Weights of a small transformer language model.
Size: 13 layers, width 448, MLP 1792 squared ReLU, vocabulary 18373, 43.4M parameters.
Architecture: LayerNorm before each block, rotary positions.
Training: a variant of Muon for these matrices, 440M tokens, 13440 steps.
MLP neurons of a small language model. Each row is named by its layer, matrix (up: input weights) and neuron, and shows model dimensions 0-127. Each number is 200 + 40 x the weight over its row's rms, rounded and kept within 0 to 999.
A block is one neuron, or neurons of one layer that tend to fire together. Before each block is what it responds to, as a language model described it from the Wikipedia text at the highest values.

Description: Mainly the decimal point in decimal-degree coordinates after a DMS form (46.61, 55.746891), plus scattered word pieces after hyphens, quotes or parentheses (Rutland-area, "caravan", (1-3)).
L3.up411,227,186,217,181,203,250,186,172,199,255,170,239,221,252,245,221,227,105,192,171,180,201,255,211,185,193,217,204,152,273,191,202,164,219,183,249,215,243,208,230,207,184,249,240,147,198,191,218,139,236,72,223,169,120,146,162,163,172,193,185,128,226,234,104,222,203,198,138,199,281,129,218,277,160,164,253,149,226,163,244,174,167,212,196,211,242,122,210,236,220,206,220,214,152,196,253,139,185,194,257,202,240,134,219,155,231,235,266,232,90,151,147,172,142,182,219,257,131,175,213,185,205,227,258,188,180,171,244

Description: Mostly "such" right after a plural noun that opens a list of examples ("species such as", "rivers such as"); also first capital-letter pieces of names like J, C, S.
L10.up50,285,138,215,225,197,263,224,223,191,257,229,199,252,228,192,132,201,187,201,181,207,184,198,185,231,173,220,189,146,161,214,225,169,177,150,149,201,196,114,174,158,183,216,195,186,146,142,279,209,162,260,157,207,168,152,175,165,137,150,192,224,155,165,162,302,185,231,258,215,284,161,245,217,195,228,92,228,204,205,201,174,173,257,168,199,217,270,206,206,153,185,214,199,159,187,230,149,156,222,225,210,139,218,198,176,180,160,269,239,131,258,211,219,223,244,203,214,180,131,163,260,245,150,180,223,220,190,139
L10.up440,245,218,280,189,231,218,226,172,205,260,255,218,164,288,213,250,267,154,130,221,226,168,203,184,204,124,154,187,157,227,182,170,211,250,197,223,288,204,186,200,199,227,164,160,143,156,200,242,199,181,128,167,192,163,215,184,218,98,173,186,184,115,198,168,204,217,234,186,205,238,135,193,160,189,122,202,198,236,246,244,170,238,172,199,131,195,188,142,149,152,228,175,199,213,170,172,222,176,201,301,216,226,183,182,169,302,167,211,215,241,247,285,189,182,240,155,134,207,236,173,211,144,202,311,200,221,201,254
L10.up465,158,192,207,188,193,229,174,186,224,196,281,215,269,159,203,202,232,201,140,269,247,201,193,250,253,242,227,228,181,192,271,248,113,256,211,250,158,227,152,236,174,132,235,227,229,171,243,214,171,232,186,167,163,114,244,194,145,148,217,168,197,129,200,248,132,146,287,196,172,225,216,232,262,187,203,237,182,133,223,194,199,135,172,289,145,218,246,228,233,225,181,147,203,148,247,196,262,226,264,228,238,199,132,231,205,251,180,204,218,216,183,139,206,181,264,193,157,219,248,220,110,203,206,122,143,216,208,213
L10.up499,219,187,257,174,215,200,191,154,163,226,168,190,165,154,158,187,208,120,201,202,134,173,145,240,242,265,209,178,147,190,185,175,187,188,218,156,168,196,219,220,233,299,215,183,154,266,134,264,132,145,135,90,165,193,163,176,152,206,247,169,263,198,227,235,237,171,177,172,159,253,191,152,271,188,251,176,157,232,175,244,241,251,261,217,235,211,190,115,269,194,231,183,215,175,240,232,184,224,204,219,254,120,168,141,180,170,311,272,231,165,233,194,179,92,249,117,298,206,209,192,219,148,210,198,180,208,151,244
L10.up502,166,126,203,261,145,136,240,236,211,182,226,140,182,190,250,175,180,182,183,256,226,263,254,221,147,202,208,238,224,259,177,177,180,208,218,182,175,182,282,226,176,175,184,198,141,201,195,173,220,238,156,202,170,198,190,248,231,274,224,222,186,167,234,194,166,204,228,204,226,259,228,184,173,161,246,231,187,199,243,186,227,192,113,200,206,190,227,145,179,258,222,165,236,164,193,213,215,259,155,167,199,132,200,179,197,169,135,165,197,204,199,182,147,153,189,140,196,212,190,144,165,180,207,251,228,185,213,222
L10.up646,244,230,199,199,220,229,225,161,256,194,188,202,204,255,191,180,178,158,144,205,251,155,200,190,193,122,254,208,235,137,202,216,211,188,135,193,237,188,203,131,209,183,183,196,127,261,219,252,214,190,220,155,167,204,167,244,228,190,230,259,216,117,157,161,282,165,159,189,120,167,217,209,206,260,182,174,263,237,136,276,193,162,211,243,227,166,196,210,242,261,254,183,133,161,167,130,212,253,205,201,181,178,166,221,178,272,156,144,203,218,174,182,218,133,103,190,162,165,176,91,192,227,157,221,183,191,179,207
L10.up652,248,244,309,170,223,278,209,168,183,111,187,158,245,159,293,221,171,208,206,126,238,224,226,254,160,183,315,148,231,241,195,153,123,235,188,233,178,238,160,271,214,258,200,184,206,219,208,191,238,171,205,236,134,201,181,182,204,175,227,166,234,109,277,181,240,184,281,225,177,193,249,118,160,185,218,252,140,163,166,160,244,175,273,247,226,193,167,220,220,173,168,181,248,248,189,205,174,244,181,232,200,181,159,247,169,183,228,154,210,194,161,131,269,173,230,166,202,98,249,187,203,246,163,173,235,246,202,151
L10.up734,192,216,205,194,168,228,162,121,249,190,265,163,188,154,176,160,214,205,259,234,164,178,162,232,252,186,244,185,104,186,190,167,191,215,172,160,236,170,189,229,205,179,212,172,195,176,159,193,205,160,189,261,172,209,254,196,166,176,168,143,238,133,205,233,227,230,249,218,94,176,205,186,202,219,125,217,182,273,138,163,196,211,223,174,234,177,267,222,216,221,134,183,229,232,213,181,311,202,233,197,236,137,180,226,189,237,161,259,197,163,200,119,296,173,132,172,189,165,232,173,203,205,165,172,225,212,165,187
L10.up782,239,190,235,174,174,236,247,184,233,177,212,216,149,181,198,128,138,236,196,163,224,230,148,183,191,203,211,205,251,120,114,224,207,155,255,164,138,220,135,245,231,195,157,203,200,263,206,198,191,140,119,170,221,103,235,217,120,177,190,168,232,161,212,205,249,199,253,248,151,192,221,150,259,169,147,216,174,168,184,212,195,148,154,195,112,183,220,178,183,214,133,189,192,237,145,238,209,219,205,201,132,150,203,143,195,189,214,199,254,215,224,155,208,215,219,159,184,107,191,151,230,241,152,182,188,249,210,255
L10.up786,171,161,192,138,214,222,187,212,128,244,162,190,129,244,214,163,164,240,189,243,181,191,226,264,268,148,262,246,222,223,206,150,181,201,262,151,257,202,172,140,171,203,172,212,182,172,124,234,210,132,139,121,240,219,175,246,236,165,222,205,158,148,212,210,236,181,184,205,166,149,220,275,210,210,268,198,217,271,182,106,183,111,194,214,224,206,188,179,223,235,181,191,154,171,277,219,191,164,126,203,226,153,201,232,154,199,189,195,175,193,231,190,225,173,248,156,253,219,177,210,181,118,234,217,205,185,134,176
L10.up1049,288,245,180,228,188,240,229,161,198,224,187,238,137,220,169,201,197,209,214,183,182,219,198,209,269,192,170,209,152,189,130,186,204,189,221,190,152,248,138,167,135,211,124,210,205,126,197,212,140,171,236,223,248,109,171,191,205,135,206,167,149,168,238,130,207,166,161,179,176,163,200,271,197,181,191,170,238,254,200,159,223,143,193,165,147,170,234,198,240,159,248,183,168,77,246,173,175,244,282,173,188,188,159,204,222,267,215,214,206,261,201,199,207,196,216,185,168,230,218,194,248,244,239,154,204,296,233,223
L10.up1209,231,208,228,200,191,283,239,230,175,226,214,245,153,239,214,231,154,126,185,176,113,207,178,129,146,244,244,172,112,201,224,172,205,165,185,201,176,204,187,177,264,206,216,123,183,208,199,275,190,177,141,192,206,189,178,235,205,145,168,167,159,185,174,274,164,186,219,182,195,219,159,244,212,146,227,184,214,309,158,131,222,160,114,173,151,223,115,184,231,181,207,206,243,244,182,228,199,251,115,195,196,168,236,275,183,197,161,160,209,235,205,262,248,222,203,198,155,216,252,153,197,238,198,193,171,168,141,155
L10.up1451,224,174,205,217,216,175,187,243,164,205,190,232,135,197,183,152,219,166,241,143,241,185,194,275,147,196,182,172,198,105,137,138,168,268,280,216,250,107,279,180,232,234,189,236,263,232,148,146,192,186,78,220,133,266,278,258,231,182,233,142,172,207,288,254,179,150,197,174,229,216,168,183,180,176,166,179,183,261,201,255,112,241,199,223,202,190,169,145,204,152,231,186,190,188,209,156,214,165,229,163,248,146,144,217,114,187,225,150,198,201,194,254,172,180,206,227,195,219,152,163,151,144,232,196,179,238,237,136
L10.up1468,249,217,159,238,231,255,213,209,172,280,166,212,210,266,226,249,185,200,243,242,142,223,258,221,204,222,195,191,220,201,239,187,251,193,175,226,199,262,189,119,214,239,171,187,188,229,201,243,110,228,221,246,233,175,199,176,207,241,187,219,218,150,220,230,237,147,162,225,146,195,202,184,189,227,216,153,140,178,188,258,228,173,121,125,178,303,284,102,163,174,258,186,117,172,272,224,211,180,148,251,141,201,246,228,208,197,212,188,200,174,222,175,180,236,262,171,264,327,227,269,258,280,239,232,199,188,207,189
L10.up1657,234,221,139,221,226,254,182,127,156,221,158,164,256,220,262,264,277,164,164,120,190,230,186,167,240,150,197,254,195,170,188,246,303,218,187,186,192,190,139,191,161,218,241,167,188,275,239,246,187,228,212,214,206,205,210,219,228,218,176,117,211,223,187,154,183,171,177,183,274,275,230,165,222,174,180,211,190,260,128,234,179,226,145,223,208,183,248,235,292,176,269,171,181,170,198,244,189,169,214,117,213,108,204,252,179,129,173,165,206,218,172,208,167,231,247,262,241,204,200,284,198,188,129,261,198,218,199,135
L10.up1714,193,102,177,133,185,242,116,152,183,200,185,208,229,180,199,167,177,240,189,224,211,197,129,238,280,158,152,170,164,174,133,109,223,183,228,219,141,280,208,155,249,160,151,201,223,246,169,150,232,139,164,164,214,175,253,224,221,309,174,209,173,240,294,265,194,199,277,210,200,215,262,201,235,178,165,215,148,160,190,163,225,263,200,225,199,194,229,156,226,222,208,192,206,202,171,220,237,213,148,330,199,206,249,236,218,101,232,208,188,216,118,167,253,216,224,135,255,183,267,246,243,176,101,141,221,186,193,211

Description: First words of fixed phrases that set up a following "as" or "that", such as "such" (as), "known" (as), "so" (that); weaker on digits and names in tables.
L8.up720,240,246,153,218,212,238,217,198,195,204,177,177,205,140,214,270,187,165,204,204,178,199,170,208,254,246,173,244,150,177,173,258,231,214,284,264,263,202,184,226,155,220,133,201,215,211,243,211,252,213,180,178,132,216,195,156,210,241,167,139,210,167,248,214,188,262,221,233,186,124,135,166,130,226,179,197,143,257,240,219,307,247,172,182,159,190,95,166,269,279,161,223,182,217,225,227,121,211,202,247,205,121,152,140,142,200,171,190,188,242,188,286,209,119,174,165,237,241,139,178,236,193,214,221,243,205,198,226
L8.up1044,132,197,271,155,153,198,165,141,231,184,206,241,182,206,116,223,155,138,164,180,138,231,208,122,199,202,221,161,212,152,190,210,198,199,208,239,206,151,254,213,211,277,205,175,224,175,234,235,137,149,188,166,140,231,245,245,247,136,226,153,181,172,238,188,270,210,245,184,185,224,154,172,170,205,198,185,126,234,149,221,155,238,239,99,192,118,212,188,224,245,196,270,134,174,163,207,166,183,159,167,117,216,177,179,184,211,199,177,166,157,213,136,223,222,128,227,233,195,236,229,199,183,191,237,136,185,250,147
L8.up1363,129,236,249,118,209,148,167,208,313,255,164,174,183,136,140,141,116,201,164,221,184,205,218,196,197,220,182,203,150,164,171,204,169,215,197,204,165,179,245,203,206,196,203,194,178,211,230,224,214,159,155,253,207,173,193,196,216,211,192,176,226,213,187,180,244,104,213,132,253,249,223,241,194,163,209,185,259,204,184,271,155,156,175,171,180,240,151,235,163,186,205,147,192,158,226,249,124,224,215,204,267,301,161,190,196,191,203,244,240,223,256,205,218,258,181,210,185,264,247,134,279,243,208,212,143,271,133,145
L8.up1693,210,246,237,159,153,150,240,143,244,236,187,269,202,208,152,231,182,209,226,222,186,322,265,249,247,252,175,184,157,73,186,216,231,232,241,196,228,175,169,178,135,171,247,176,168,168,186,212,155,182,209,212,193,234,182,222,233,202,201,177,236,162,177,165,255,171,238,166,185,232,234,151,143,224,210,146,216,171,237,223,143,205,180,126,186,209,212,99,211,212,165,171,213,218,188,222,149,191,253,96,225,156,192,180,116,274,198,188,254,272,217,231,140,210,190,235,198,203,181,197,273,193,175,257,163,141,203,171

Description: Leading or middle digits of multi-digit numbers, and spaces right before numbers, in dates, tables, coordinates, scores, e.g. 1|9|88, 20|1|9, 4|0|7.
L8.up155,199,228,148,186,151,169,201,184,236,239,178,187,214,228,154,113,165,204,178,176,151,170,169,201,215,210,215,121,137,196,141,249,113,118,150,201,186,189,194,242,176,182,224,159,173,194,142,193,185,158,171,220,190,171,189,168,200,206,177,155,209,168,172,176,220,266,200,257,164,245,223,229,186,131,175,155,274,296,237,153,247,190,143,203,200,115,122,177,199,116,243,175,202,236,216,186,223,236,192,209,168,126,212,246,195,217,140,279,167,132,180,148,175,204,228,190,251,181,198,227,216,238,224,247,134,132,243,175
L8.up581,174,228,198,204,270,237,214,151,218,208,193,268,171,181,186,164,177,217,214,183,232,158,191,259,234,188,222,196,97,259,163,106,172,179,195,163,207,179,177,204,149,179,207,159,155,212,234,119,264,170,201,167,154,160,213,116,243,192,245,155,207,183,189,165,159,188,138,206,218,136,268,170,196,189,147,203,184,146,286,211,182,241,229,186,194,142,204,198,257,163,103,220,213,257,158,195,173,212,203,149,156,231,228,237,191,209,203,210,209,201,258,228,157,150,250,172,278,168,204,254,145,159,173,187,159,175,232,208
L8.up1169,177,178,142,214,213,255,193,115,152,168,219,153,228,88,112,192,207,210,232,225,200,215,220,291,237,221,244,234,227,223,217,208,159,241,200,234,203,159,247,210,209,291,191,153,238,181,215,205,255,205,213,187,139,256,176,172,256,238,210,203,257,233,226,170,96,224,244,205,265,219,223,202,200,160,256,258,150,131,154,217,130,192,214,193,225,262,201,137,197,154,241,243,204,218,151,151,232,183,215,138,217,233,262,245,192,261,224,214,261,253,228,247,228,218,200,134,229,199,247,217,192,254,186,281,258,247,210,223
L8.up1316,193,302,226,122,188,254,201,177,156,226,212,209,220,192,175,264,231,182,151,104,222,217,277,233,154,264,186,190,144,182,202,131,211,139,178,228,181,151,176,202,160,221,221,167,169,138,243,192,226,255,164,208,154,228,153,170,170,181,196,151,183,244,174,154,193,214,205,188,166,206,190,191,197,164,248,143,261,230,176,265,155,206,164,251,203,247,264,104,163,171,139,203,178,191,171,253,169,265,157,223,246,181,255,185,239,259,195,156,268,205,182,173,220,193,203,236,242,164,199,256,237,148,193,276,192,175,215,196

Description: Digits, spaces and separators inside numbers where the next digit is likely 8, as in ISBN "97|8", longitudes "°N 8|8", and years "16|78".
L10.up32,220,169,202,165,195,307,174,213,170,131,174,217,204,189,201,163,194,194,202,175,163,159,242,210,181,164,234,208,171,129,245,225,185,248,210,220,131,223,219,162,192,196,150,190,170,180,268,167,151,197,256,237,180,217,225,155,232,223,161,212,156,159,172,252,162,211,293,231,241,221,200,196,203,189,133,174,187,204,196,249,244,196,167,232,258,204,190,254,221,228,226,207,166,236,222,182,199,185,169,285,219,146,242,197,173,188,174,173,205,213,214,134,166,122,166,162,239,259,165,144,137,154,201,169,220,252,271,255
L10.up67,208,250,269,177,160,206,251,167,180,189,204,242,211,184,161,182,248,198,190,228,224,195,232,206,223,244,241,158,156,224,184,200,156,150,169,182,112,185,201,193,179,169,250,213,111,215,196,141,174,145,158,192,231,145,204,169,209,177,291,135,216,198,225,253,178,265,183,209,209,263,213,216,170,229,251,193,175,250,143,152,206,186,243,190,99,203,209,218,216,199,230,125,161,250,240,196,178,260,238,170,316,211,246,203,206,160,217,238,207,166,219,231,202,219,214,202,167,137,218,228,113,233,138,244,149,181,213,210
L10.up142,132,157,156,214,201,203,212,191,128,175,261,231,186,216,76,299,187,206,176,131,221,170,206,181,211,206,220,200,167,253,218,232,175,168,192,227,237,219,179,249,168,186,230,166,175,211,241,213,267,256,146,174,161,237,311,196,202,267,195,188,198,195,145,197,198,210,142,195,153,184,165,162,175,209,143,235,165,287,209,207,185,188,211,261,246,217,234,204,205,196,171,183,217,109,212,244,188,191,266,142,209,210,190,180,162,151,203,123,205,248,221,248,214,166,169,194,295,224,161,251,200,191,231,201,214,211,244,207
L10.up258,170,282,133,168,231,185,246,218,224,181,197,211,287,186,239,177,224,155,177,114,287,167,279,219,203,197,215,193,164,171,135,220,182,188,193,167,224,191,211,198,132,256,167,180,147,185,177,256,150,181,161,236,190,167,130,149,178,158,207,190,203,220,213,163,209,223,140,173,208,252,185,280,234,200,264,214,209,180,162,199,205,205,214,243,182,198,150,150,201,204,147,251,217,253,130,139,207,235,219,205,203,215,249,197,242,288,204,250,154,127,300,145,216,255,138,200,182,308,184,220,196,310,145,227,209,160,151,241
L10.up344,153,218,172,197,216,247,191,154,221,252,134,187,240,210,220,215,227,149,137,228,168,221,268,213,227,184,95,248,122,170,178,161,190,184,159,261,221,170,218,220,199,205,153,211,192,172,182,152,246,220,231,258,195,240,182,97,159,254,160,234,224,199,174,195,210,183,243,243,230,271,218,169,206,182,244,161,218,201,199,169,172,189,157,227,174,218,170,142,193,201,213,255,192,220,223,175,165,166,222,162,234,152,159,229,235,198,181,181,157,116,270,119,276,220,204,257,244,229,187,200,217,214,220,229,199,168,144,92
L10.up375,185,192,199,245,161,239,179,198,166,236,174,248,185,241,293,227,201,181,225,229,188,192,212,247,226,224,262,255,129,283,193,185,200,176,239,192,198,144,178,200,200,217,160,175,131,167,234,237,191,177,121,177,152,203,204,137,194,220,212,177,197,185,137,243,233,198,200,211,260,204,247,272,207,191,258,226,176,206,188,190,135,168,179,139,211,243,119,195,196,206,214,240,215,191,222,180,145,177,161,183,310,181,257,186,175,220,214,217,249,258,200,200,277,204,249,209,184,89,196,244,240,175,209,200,181,254,137,193
L10.up690,170,234,185,222,179,195,172,183,240,181,250,199,235,211,205,248,180,169,174,159,173,124,249,229,252,252,249,256,212,162,258,209,177,236,282,249,224,216,247,195,221,249,201,184,194,145,224,287,201,148,196,203,162,193,133,244,261,163,148,118,129,184,236,213,235,206,246,150,290,290,147,210,146,213,194,209,253,177,213,224,168,207,195,235,252,183,160,219,235,207,236,174,208,238,259,159,134,183,146,167,247,248,257,197,207,143,146,177,243,212,199,176,278,211,208,180,244,131,165,160,146,132,197,236,163,192,242,156
L10.up780,138,163,135,185,255,243,192,198,165,227,232,240,202,237,237,255,166,230,239,129,206,257,228,224,173,227,137,218,114,288,206,147,256,208,235,176,191,189,206,174,228,274,155,202,231,157,168,244,267,169,178,109,150,207,227,129,231,179,165,208,208,294,125,105,199,169,183,179,162,224,215,176,153,292,178,203,260,229,145,228,122,177,186,102,208,266,244,109,266,224,233,258,124,161,195,251,138,230,223,206,250,143,123,181,205,189,182,229,264,211,185,200,217,223,190,261,144,193,151,236,220,177,160,167,164,277,248,163
L10.up816,140,133,131,165,148,184,125,199,136,226,188,206,223,156,269,239,213,170,194,195,179,308,149,161,179,182,229,160,204,211,138,266,226,225,198,225,147,145,127,280,220,207,205,184,244,208,225,228,272,229,234,227,211,179,188,243,151,174,110,205,176,193,235,175,174,186,189,193,207,157,216,308,137,208,142,243,239,211,188,230,205,123,177,237,197,189,195,156,282,215,209,195,271,183,223,200,195,136,171,172,159,202,170,137,199,188,149,111,169,185,189,274,218,222,214,190,168,152,222,272,173,250,180,210,164,211,213,143
L10.up904,96,184,263,170,167,263,257,162,227,130,194,264,209,247,195,207,245,196,224,195,216,278,229,254,187,222,208,227,160,214,185,194,130,149,183,218,124,164,169,126,171,228,142,141,148,240,223,222,230,219,197,183,200,129,232,215,279,211,255,125,181,175,175,226,152,225,203,216,205,239,230,153,149,215,258,160,238,232,192,201,203,180,156,186,211,261,184,131,237,247,148,228,213,260,192,229,209,127,190,245,192,207,255,235,219,185,178,194,239,207,199,175,208,201,184,247,190,211,182,219,195,196,256,233,191,234,163,222
L10.up912,181,159,261,166,222,227,193,163,260,267,169,242,212,245,202,105,150,252,175,165,219,168,205,184,166,207,147,106,228,200,214,221,244,184,259,208,150,159,297,213,123,226,176,210,178,181,232,203,246,217,210,227,196,228,169,133,246,136,215,121,195,148,212,163,167,186,163,209,258,185,200,184,212,246,187,183,187,186,202,171,233,215,236,234,172,251,118,164,200,178,150,203,223,244,126,176,279,229,340,187,219,194,199,182,186,248,276,240,190,220,229,191,172,149,265,138,300,177,201,203,214,206,233,265,178,221,204,168
L10.up992,168,198,176,221,149,217,227,226,276,209,211,257,213,260,197,214,267,258,181,123,151,233,231,213,260,183,215,207,244,237,224,135,192,265,251,251,200,250,204,205,170,257,173,160,155,223,259,246,211,180,194,212,250,256,183,207,196,164,202,224,214,181,158,180,175,184,196,166,157,237,179,201,251,222,230,254,233,258,197,231,204,192,243,149,214,219,195,147,206,156,133,168,203,190,230,213,169,185,252,266,260,251,182,141,221,256,242,172,159,202,183,205,127,197,155,249,122,216,193,207,243,155,203,181,212,188,194,122
L10.up1091,162,152,120,224,136,175,136,97,201,166,246,206,164,207,168,215,209,200,88,182,154,139,261,162,258,213,173,222,188,147,205,189,138,195,209,159,162,221,184,230,242,282,213,111,174,202,212,249,176,205,192,198,257,228,167,244,252,198,236,163,209,262,169,195,162,226,179,197,213,203,216,227,186,138,208,119,152,202,191,213,168,180,195,191,216,137,254,186,175,231,191,253,251,224,145,235,232,286,232,70,218,179,288,191,242,199,257,229,159,223,156,230,180,168,188,181,227,140,191,180,191,157,132,207,146,102,187,166
L10.up1126,203,249,198,193,184,217,185,214,269,175,218,176,226,173,183,176,213,197,194,250,284,133,223,231,163,214,213,184,154,188,180,204,183,149,250,270,174,164,219,161,227,258,245,218,147,224,303,152,206,197,180,253,185,267,144,216,183,218,141,227,211,234,162,232,220,162,233,154,208,190,274,268,228,129,204,166,100,238,100,294,236,220,202,236,211,187,269,187,239,196,186,160,215,175,181,165,199,183,196,248,200,242,210,200,237,237,200,175,215,198,227,170,190,159,221,217,242,192,174,187,288,194,154,237,214,280,172,263
L10.up1197,206,148,179,175,103,216,249,187,253,174,262,174,184,280,203,169,302,204,170,193,226,222,239,143,195,220,169,236,174,226,87,126,209,194,150,253,262,203,238,220,169,217,236,203,164,192,206,182,149,212,290,164,239,197,214,178,224,221,180,285,188,181,168,220,216,175,186,163,227,219,171,168,133,158,214,192,120,247,191,208,207,192,200,206,131,275,190,114,180,219,225,209,132,131,210,184,193,180,141,188,209,185,243,206,206,228,193,162,204,188,224,250,149,278,186,249,171,162,156,146,130,152,200,217,226,195,136,208
L10.up1726,182,203,201,194,192,149,168,169,215,297,175,185,225,250,217,241,164,179,148,139,243,201,182,205,196,231,240,183,176,165,218,209,187,192,132,267,218,180,211,212,88,191,169,234,171,144,200,266,153,213,197,258,271,230,194,175,165,200,194,272,184,208,136,117,236,227,187,216,187,189,253,209,195,256,183,136,244,272,153,207,276,172,197,234,203,169,109,227,271,152,191,187,202,217,218,170,199,199,192,205,130,218,178,170,220,176,264,158,245,250,202,215,172,214,232,184,195,224,165,269,165,259,173,234,181,155,250,216

Description: Determiners and quantifiers that open an example list or quantity phrase, mainly "such" before "as"/"an", also other, more, several, those.
L3.up91,246,301,161,185,192,189,226,187,215,207,213,249,219,153,228,128,144,183,191,163,244,206,200,168,103,231,126,149,188,236,243,152,261,193,224,268,133,204,173,251,221,165,144,121,173,224,214,167,88,126,242,273,232,186,126,213,226,148,140,179,156,171,174,162,217,200,214,139,191,249,266,180,177,154,179,187,212,195,253,176,221,255,180,217,249,162,158,241,247,197,230,153,192,183,216,260,194,203,162,129,142,176,233,215,146,136,187,231,198,242,221,153,227,150,200,122,218,247,251,178,253,188,176,232,182,162,223,224